Part of a small language model's weights.
Size: MLP 1024 SwiGLU, vocabulary 8192, 20M parameters.
Architecture: RMSNorm before each block, rotary positions, biases, untied embeddings.
Training: a variant of Adam for these matrices, 10010 steps.
MLP neurons of a small language model. Each row is named by its layer, matrix (gate and up: input weights; down: output weights) and neuron, and shows model dimensions 96-351. Each number is 128 + 32 x the weight over its row's rms, rounded and kept within 0 to 255. Numbers have three digits each. A neuron's up and down rows have the sign that makes its largest values positive.
Before each neuron's rows, "fires in" lists the words (lower case) most often at its 100 highest values on Wikipedia text that the model never trained on; "fires before" lists the tokens most often just after its 100 highest values on Wikipedia text that the model never trained on.

fires in: "1", "116"
fires before: "| ", ".", ",", "–"
L3.gate332:112210095106122126113144068135152098162125166093114067167108119141140120126153113122110096200139102156060130118148191113110136132118093097158092155101132153155190081106055147129133164073071124072104116122111123131098114109094085162058055152169125127183123091117069108147177130173126157118187126132100141193116105114117115101105127174159100131111144125112073114134086109140153077086166135066146124132081132084089137090159126132110105187138058129125125128109182120167196054126137171140140127089115208069111178090100091136131154082102128135130093127116124089158151099098158142164172091109083131124120115039124119110164124147101182180115113106096151114142122116170154137108179141139157154076133135092088205143135130153130200146078097093057115129104118103161117092079054117
L3.up332:131144138116105133103109133122161126096103135163171105086113118137138154121123057107097097146095131179121154128119062074158137113140122159132114113126138105168208124141107178148119173142122154101075093140186127103131144075136126078135150133109151135151152081134110148107143171142083160146114131129127102126130098134188148147165159101104163139117148094110077139139127158130109152080144104041131105131046119125061112172157213089183132154116141131122143117121066153146134132112144140151113159073122129027140130099103093092157188138107131118141148178146156157115130198150066146105053188141073158089073089105154175092172120116131209064121173129096156083151196124112095122120124097140167087143108073135129195161124155053124181144140110114078170122146206181137109121103180132
L3.down332:097233093135064123163167126105129102190134171151120102138100144166105082080130161088113083182096117142107149133126184157165141160166127118138112102104098176101133179149147097104073170105121130111143124095068103127083140130113064125114134158089086117117167134126091118148103080137170136103160130107071120169072163141132114103133127142095102177130198151112126089175101119161130137157151182171093137144114138062137120085066105142101095142148109146110114088150144150136145105103122069109094146111172118143134111123082158181155111142116100142131095160112148148105079081069140118093167149134088148095082113126157100166175077070108091139074093140091142151176191124175202172147125127085143131159143127074140153157179130149126133139128084082143149088130072153127195112133142135

fires in: "of"
fires before: "the ", "his ", "these ", "a "
L3.gate185:118140188144084148068112088096163135075242140167131124174115110154165127136132153099167075122099196098151170149181182151117101128104134092114082135129100161138146100089130138122152179165162119157206123126158131097156106107106086063155110125106134106167121134127134156146093102157103077142118181146139171165153138111155166105154154158141130140125066129112124092147143139118109112122121091160105178149153154126079094113150117070089131113065145121121075180078066082151183156143107085102110156180118063156138121111117158149129123204060147133114169128152146152164133090144111111088100137109137102157157157146139113132150147183120110157143103141126171126139141050143098133141189126113192105141205147150132127085091128090141136135076074126186190076053129121111172058142118165
L3.up185:165071165148137121125127100120120160163165148124138141166122138122090126121155171112129178146138131159042127148099169119107210093120143156153206125118111143140155092145109127142143175204211155158130137145140097142119070104144137188064197064147122058126131155158086132150120160103107172128172135134088124144176195080112137136116182140089047124124091154070119099128099139155096135157116114109151146121078129130156154051122131194115107154114163141116120140137100121154098150143133125151123158134161167171130121225125170165100126150136089057104151117157098135143157102124107069173090100109127130157116122118071081092148190157127197129189042140147099098122150088145087137174114130152135108151130092090123082102117120169077055121100108111131192122057105158171127118114085109
L3.down185:141131151154161098146128130128110107175111133177147127130109204134165111172159128171105106091000122137047123104164128161126139022094140112125181086136124125082138136152080104077109137143132115170178178103135110105081106111136153131122098151085062122071133145103106112136095100142170110143164100121125074134149161132133080131139150139176079176150146097103095133199149194161179140148154099069087140130134187136197171099117096097132143193127151101100111191170109109080176102190150164140115147136184182176138141133136141139158138129191070104103134106132138110121127136129163091137084112105109091074133133116079131139130097108124099152139078156067095133146085174146131135104096127049116132171147138104087142165029148109098159093125156086160093146119121164096110146128133151

fires in: "in", "of", "at", "a", "to", "abdullah"
fires before: "the ", "a ", "ull"
L5.gate623:132056159126106069140093140126113103148176170108167176072137143173169111164096128103182147131105128116110112103133173105121062160132125080125085181127145151144145166154156171125064127153111125184112117076126110148111125133044143119145108148113117095170140116129145135137110086153168110126106121141169107122194096114165185122155107159191113144146152155147128099133139093144110123076094107130175153161187128132115152124135120146110104141109152063100060186108096134137085098090141107143147116116151113116182118133096155127166168073128070090142157181152164083140118187119149011149176100169127140121097152104087107147164169159157122127117080153153168113100130115157106053136143125117121150160131103141104127084122094126165093148102101080101170138092095084082079109163072131
L5.up623:136072070199126096080143122184111175153125080176165125119122195083089145144113132079146129148101129102107167061143076096187120111098123107142161087121093122119130118134089079143107074116118121115135148117173121135091125095152085182090121146161105116167110068088107084109108131119090126170105103181136138123124120059115130134131134145145142084153133122177137097215056183098063097164186143163193072120092150136150091099101157176165118198105154157073059129117167143146109089119121147127136156150170100134121067099128127084119142111141138164100141076143101184085119111119079062086130112118136102090189135123086132117161119148166143148128139146106122124091159093131098075177175107157102152106150139188083113071077188117163108216107088116145180142048102176125105134123209163
L5.down623:120115135154112136135121204246168141107176134184198126079201112097110112180120135099081089127170149169115115121140139136138142183104184112093154069121091110135140110181089094121109091096093090077108107091172166119110118172150110133096146168179123098124128115107096099127097119149114063085141150196152188133128155141122127096165167091172179114186030120099160148117150039072153117141124191083133117094113154111141113128149111129089148147107100197135151114113168093152089167161133109074080121127154126168156123101117137155131117153109072127161102090126120157093143126180100156098118142148117112141103166119153106127131123102108107144105123130133117120047146170150160068101132110151123108110155111124102101123111157127116137127092149139110140201074086160151132147145163112

fires in: "during", "in", "2", "on"
fires before: "the ", ". "
L3.gate694:137098087087112096130129123101091118106124147137089116098140146173120058070148105171138152093128121096160090134130165088130098155137145118062146153124080090139153064153165119079145189099090163118180113127142173147149127134117118118118184149141071070180149111067118126110172111117118113140123096118136116193111088113144141093130094119132104111146132106163134145046101130089202190139127072139112102132155194155085124158114126079163066137156103081118166154101114187120084177126100131102096183146121087200093181097082111090094174128077082181138157126102146172103123130187149097144134155119113136032146144097137122174163100154152079172160115141156114120101125115147102159112078201141220099148069090159146154161094134070106124140148165184120096163138115059140165057169107206
L3.up694:100102117175143117183107173113127176160161153153166064142147121146095139148112162131151110113145152097161063085104098141105109124124142140060121096142118127121163161139116141133039085144110136145171130148143144112089096070084104113149120103089140160179122082108101078102139166132127113124143109153205128062126148094073126157080186149098116156194196125122113100092110120148177126147157172192104119084170126109084144139079156131135135096157131149094163097148148101162132098102147179165155174111097149141093110125078140104186172114129080093149159160118102166145157133102166129123095108162047124129121173136060142117097127177099097146147125114203138137053137122160152118147164143135084157128107108136129159109172119094112105116127154103130122117124113150175073132093184083
L3.down694:173123114146125135046127145137092107123127155130164133096127122164114099060119065119136116108064173106121115153133170143097104105148106124101139126120139116146113047117158087060181157108168121158133155141127154102115124184103111129126126147154139047168133134139091119179106154121133145187076119162097082196141163178184100070172081094147122147162156138095126180116101109133208177142067101107092083153104139173133141121097132094155121124108041087151072148096110181073098116109107138123100156117111128175142128136208135210134152158099206173105094129131158128073086106161110086130144179112121079067169101127132079102097146112127077121114080135131091092146172153108143199158087137135210102153117137196107149127080123136130171134118135155123118148135140131104145132157091126

fires in: "0", "1", "in"
fires before: "| ", "|"
L3.gate493:106110105124100148111189086104157065094144174168162094068128153136083111097127133111143106110080115141069134121067149111120150152072160084143102102085144156134042200177101104112131053079141147138132130136169158165129156140122158164126080126122114166124108162123146120100123080205099096129119058105149171121114142170131129092100155116119125103150118091160115109128077159115088116161096117153104131159167140113174136137092056069132135138198101097130160126138142187138101089159079172158156132154115132175127079049134153090083151178121176147185179133078135114113218095127136161167127082128155080144146116108119066104174145116067129087139053124091168121153055124152154112132065161142141109109166131154103095095129100088122105110118162207099137120069104089147208122075135149
L3.up493:133102129150181144098162118126120118143115114112093068149131113079159181161081193121157118113137141135184106134187176150137119149141071066106120091132145155104170109122162140140182108096146115122145054131091151145108157155133127076129136082163180107140125173176078095105144165123146162152137144197099129154140104186142144136138104122148108211164132100120166143168151063101156157107095085103129162120107064111060201056137117114124134108111095102057109098155161124134153104100195108119082126115104184132150102103165082138071150144127057137144109127130135145162146157152179151066114146107134057132177138092145154129079095082146054144130130131169157163103084102155114120187105116169131121141132117115129094105090136093139127109108140064152165154101158081066097113093113096
L3.down493:136105138125133152147128143196155110097125157172162150087102104142076065075192088163101109161090088104096088170102055158122158103110145131189110137121123154150079129128115059143097132100089142139105170118169140138191113103106135153173144136122073097118092156113162121158139087126094149238149189063086153092133165117175112114124122091104153067144145096132119149072114188075132121107188202122148119099156148167160082143117113120119196077172141166155137170100114161125153111161080164128129144079139132156094181127075140166151145222140190117143146110105106114099130136149135146134103028122130157166159097118129114065197141114157090094101139163086121087166136151101140100127147137063177192172141185146150129131173076150107130166156138163140156141116143147113163125156068148

fires in: "2", "3", "4", "10", "silver", "team"
fires before: "| ", "|"
L5.gate151:073123110171110149134169153122152108122138158129224088123131114167121167118105116058087140116107118110149122136098093134187180106182078103120044211116163109068135074106188099125157198143163115160166180161176151164193153179103133200166132128149161124158114179138123138165135189089114184086093108139155105104123145108122143115145128106143119171096122117096141135123104031077188118176144079110188102119104152095112139163193118099088096149132162142134143157166177127131086120196096167161137143067160173133104099075146105183103168128109103165130137125158144088106160151059117131140097103126054162153184123103153146078070153096119156147107084153108131144109133091164162167162108161116177132119176109103191180171076091096111107130128114097181123135114172130109112112089140148
L5.up151:122070093142110150115133115104135115175140170174143138079122034177146127079111173120155148107134174169166127096143154097115180111106089156145125136077104152123133116156080086151120206102125138108071098088186107160125135161088136139148159157137098052127121160104096080161103135087094101166145152125065147119159114149062093124155148134130104127136101116179109190125071180131108116138108088097155101117088134106116104099150130070125090199085144137121111157130155102123020108123115145089101169082149105187185148135121109097054151121131104125101116091153115108158141160128104096152063131091095172098092120092150092120179181135156144092220135122099177108105197070104087136151118135126147113155148162148144160135098130120103101195156108155079121127201136150145139183127184115
L5.down151:108173103122137119132156161154120169117134141165159128109140108071150133144111167102137135159198109135140137073136066119157127177106165109125130095131102159166108146051109119091133157140107173133081133092125141090149145191146096137127093100150179129135138103118070109139134092126169147029062112112149156163101124031138158094105080134157137146154089110183188089101123132098112098091110162101149100076144135104119122136056116133187141112153138128109088114126090152096146167096153156174153114079142120139082169096145163154136092116117126148192132177080117184129142110155140110134051114118105172114136127158137191129042173184089138140115125099125107085106060135139098144137148117094141086137126159130025073121069180074065131133150060125110180111123074112123135060178130101

fires in: "check", "noddy", "pandove", "hawk"
fires before: "k ", "dy ", "ove ", "dy", "ke ", "ay "
L5.gate293:157193157164106111154146000114069126117126069169118096114145126073165103219161103143075112101163117118096151139104151142112101123147134120073147136130149151159099106113144099108140104105125167126097117169204157181088174091122101120144191113154125176172082114162069153110119117154122109109114098148122145090117102119172078105150073115145130128129097184122104152143118120105126157156209122151170164066112167121074123122166127115106165123112099121083088097105112139172116102125091137113105103187190133119148106156173078112139164050131158144150109161159176134167132145108118118218118092139114068132095162146116183128079083096155182122146101122174144182101122090103124124092184106137185111096086160171109076111103142086159111199084130102173095185120089115083133082161080115
L5.up293:141222137141153121127106112164108173133131127179149179113110178149135114121090081152133134101108156165166109131127101043142153137160146101164187086132088074122100100124160175100087152115101143146102092127164073160147160143105120135077107106119110180144141120139174184173147078093148156162081131120143134133168141160139198087175153132154082131181088119099060105104135138090108118182081168134128117074126122177121086110141114151125126099118160156157123138153155161184140112111114114190093173196141057142105135066134146162120138142128131138037086122181070186180134073170168141142152138162132134105141133104187141135105140165130096167076122117213120114197205157181091163168120107142204168120081140183138069126128147143147161177112114162109120137059117120103132150109177136
L5.down293:168178100143110109051053118086071075127092114074106160128131143064155141106190110097086120095144103113123151177152176165099117102115164077123112120160144113073136119098120132146157080159135134142139098095119148121142144174119083059143141137085132122158132146147113160108124150146153069174173120162122073078100147149132087148136084132163154142111121109123192184151122171096111147128125140155120169131149093110087112158123136155159133083115165085133154114173102075167102115161073169117113067120135104233118146192150134120165147065152097175080103142146109055187154147142177103116160078216072084116136188137057163170134119126140111134132141076157085124131140124129117098104125186147173142141146120105116113151110083097084140172121117074154158143087077163147081086109168100

fires in: "2", "4", "3", "6", "5", "7"
fires before: "| ", "|"
L5.gate153:186142131140137125111147117184129121136116187128138095114148083118091207063178171075104134169156119071071121186152126131142059122163167116147136182160098155083127144157164120172103075089171101108151181123118104152103152130145120087129092159170104071082101148178129144156076133154184079100138102108164147153084158132124126218125164124110152143139130109070087110181147170128092030156137102123080142134123132086132144109133141046128128131146101149139157118106148110138104122146041176133073127103134171149162152142159072164149144089127076136048165158117100116092121093129158163169155066213133114100123124158134103057098089120098157128133096096117143149133146176141141083109146141135109119104128067089115119110159181179079050175136087100119131104104187168188103140115113169
L5.up153:153118157102140119104073134129154115149087122144090153158169080123175169148122114106149171074115187124101163062153133123122106139214138189112113169153153078142150109106122108138178153115083179120183094154185165179157088095159127131130144094146153117114167144107138117063133131109107100083120102160155128126092153147088158123137125127169121159155144106127155196094131099123084184188125076112129089130083128115082099136164218146123086125112143159113183139136058161120168172118157110114154185126101095102175222085200151138134153144127156169143090123075084091147152135124180071163078130128102111113112087117170222123172133150190187058083168131144131136153087110172143111122183108128143109116174116104160134100106128121150094142171155073064092074103192142160114085142190110
L5.down153:103134095171102121098174128158128119132119063164149101105138128157091169082191184123117152173113121101126158203136135093134110128142161084154164131097129116136097169176126155125078095104142120101157187138077107133113101177132115168102084154121092109146099190162122169138144143115164105116126093106190157145146122119133069178114163118153111062082102120116084095160108148121066065098095115111112107140171095080148162069099093030160156119117119148167099111168204126089087079149082171109168133117123131112094078169083068157184124103123140141103176113152129132096124114132118154135119121149096125187163174123043093111136123051085121151119084103093138192162145143089132060098114121139135156133061121072149143130134125158097083132148086149141159163139123127200101111116143121

fires in: "2", "3", "4", "field", "assists"
fires before: "| ", ".", "|"
L5.gate13:119088151113169157136123152182105141115145142109152066065110119128180173118111170094132136162091181094112153128127147104129096152141097124108139113158142113107125175157137107093132104114137115147146061134116075137161106182116148109106147162139120103115185142108110153073136151186176188113199145114110157124094190179156162063120137087114061107163144063122155091086042111079164142133123088127144133180153118084150102169126158107159164111137186111103125103148096089145131119083152128120097154102187110132164149133169143139114106154162101187159116146132167126116171128133134106180119136140097089180147121144113122133128126060133130092160109144176164161154100138154173062141143215147087094142164107105135122128078070079083098104198105121134195181103087134117134120139190127
L5.up13:189092157133169125151123100113141138119137090090082159137162085138123155108152179147155107142117126091106154135130137068081158103124167166156095095089186209112141135146115133184113108150129171157102148117127108214109139146128128181118123133135084092152104150125137067162164170120193119129062106147148100097140133122086193140182122096144116135105149114120119134153121095059166152066106103129112136153177132099049100135159148126152088058103135076135116156115132138162169066117100121129086122130162113139191113082139078083126085129144155143130111157181197161157133154163114099089138169104145132104140105151131169162089107151144169084169160141181164158124111113122128121118106157128131054165201175085100143156079163125128156158169117182108130152155140087150086174102115142
L5.down13:155149132137108137121162165153140153128142138104099137104163156147145098131159155088105091134169126121117121182084098082094180149149098067112160170094137144106058158071156106123146070079073124063136094146104158103112095082163152058136153074137118101129133171151118142169097151124093114109144103143118137128168128042186126105142127130143119159193104154104115110112153075094141120183153182082158125121124059112158147121101126156135186155149124191111106121143085171058141134104130154107147123084179111163188110139081155129171068128163195146190119101113090100148086125150085161089105180160145144141122145130160142151090082115130146171124135100112094071128143170113118072178099077122134172080138136183140115112043115150095112092089054080105120126088149150138094104156205141

fires in: "of", "the", "among"
fires before: "the ", "these ", "them "
L3.gate463:109144119157153109127111161125148142074151198129165129130117116171129150154128095095126096144114119146108127148131144169107114119142153135112114123124157133160138148145131133155157141168167204115204071133170077131159164132156074093155116069085126077140108119116154122155140151131102113118162108116165097142149106111142127118121076199125073052113115126169022118104127176199120166142083064200126109124123121130130152068129069107161132125142107140115118120110100145115093105135137143111175132149109178166051165126024160131093120099082117087111104110090173159191106109139070118126083100109131097163192175134122156162121127164060155123107099120131161117083166170118163074139123108141096140200120100137072144141105130113113134114096142057123126118163127117087096059123119157
L3.up463:075112146058102106181153090120139177104096198161200078126136139166128149112150125140097122122148125219111108197136156119123145130155108084124116061145084183089143105136126117123118195093225084120114170206135132114122130175087137073130103211120123107096123135119161116167138128162085079134092101089168124158152093188115115161200140167099135113113094085106056117127146140092111128134107152200074139186174115098070129111175131106176167193207132068139154092102166132140079124090105113132129122119153110089105155146037161111103125095120098064083124146104158110187138067135069127116135124112142066131127135145099155078148149128100134152122053141173182127168110108107134157156116161153150156129148145118117202104113135150126114142124129146133079179110154158066133113105136118
L3.down463:138107202110158116171079100163099136151148133116135087118063068123162119098155090134141115065073121111101135130192122145149177091152148134129113072111133145095142173094127109135124115158141147172129132140061111156173151132151162128118089112088171080132113096090104124160117066138114204065125143123152119085114130125120107141128127123161102095158102166078139138135169158143080119165074162099126109124157058176127130135145102198131132151145209162156096131144173191152160119111118165101158117117090123105087103213055182077074118146105097084066154112112129155141104110144146151140082141085129149144165115072102128134120111110159146093104125156088101164149092075111079092131129155107095153171120155086155091071151102169077190119121154075140118156140098167125052096106105144

fires in: "2", "1", "3", "4", "9", "0"
fires before: "–", ".", "+", "| ", "|"
L3.gate252:094133160124098149135150163152124165166124134176143121138127112093133189145167153120200099058104155126171117151110163128165115160163153195148113098045143125129101069159065146087151134191119105124132129184144118183115135092160166142127195162114159102145182113124043119075138100136072116131181113149108139160080171123129197210127118095173168165138118097099124095225104115113092144123157136159062111103139100127157109126166121199186159127111156190097146112095065184098133127150145068135129153142147164110124156061089090113077128125156111100082133082147163128142117063192127116082081135170096154149155135114087160107124111098161136142105128131159130102177144103091156115095186135120115136090094128125115116153135136093169139105104057134135147186132094126140151128096106107
L3.up252:128121093123116089122135157090119131176163100121124176086115093143161100211078124178077054158130142109119110150178129079202082160155142153141181214161114125166134089089114132136180140136169165158102012110121152133168144098132139161130080140151119157110128153066129058103109142081116145097112161147124097144178113120084167157171105141146155098169158144150113134141139136101149118152159153185110125145130124210145138147113096118151115109075150113126121127168137149141151047081133164159139111082106148123121107098118178163155125095170085175122146124052111140130115120136105115130123075136167164132202142236160115090139077163148157120228101147155142104063104162182144130125142137121140108175130144120164099146116181147123162169178105127159149107070132129176156099144158051
L3.down252:154107132145135187131144142144166166126141128111188174121151116120128156137157108186172129097214165147166162109114123153061149168114121099113113128135141113212112145131143147119069136096063115148126134129150164121111130121156173159076130176090091126128141111103130100129087107116140147000160143098154094149106123112145143108142160204130115143140140117127133097197140111131127134101152169121094193138185097166137104123144150113134115154126099128161130136106141128072134083204102147146193130124097142163108161076113120068151106144136142053117143070107132153088107052104095105105152136187138180156128109123123135157125131097159110106120128114132063125138105090152099131158171105113094099084146102060114141148103084159100134088134117128137127133083099135146153163101137147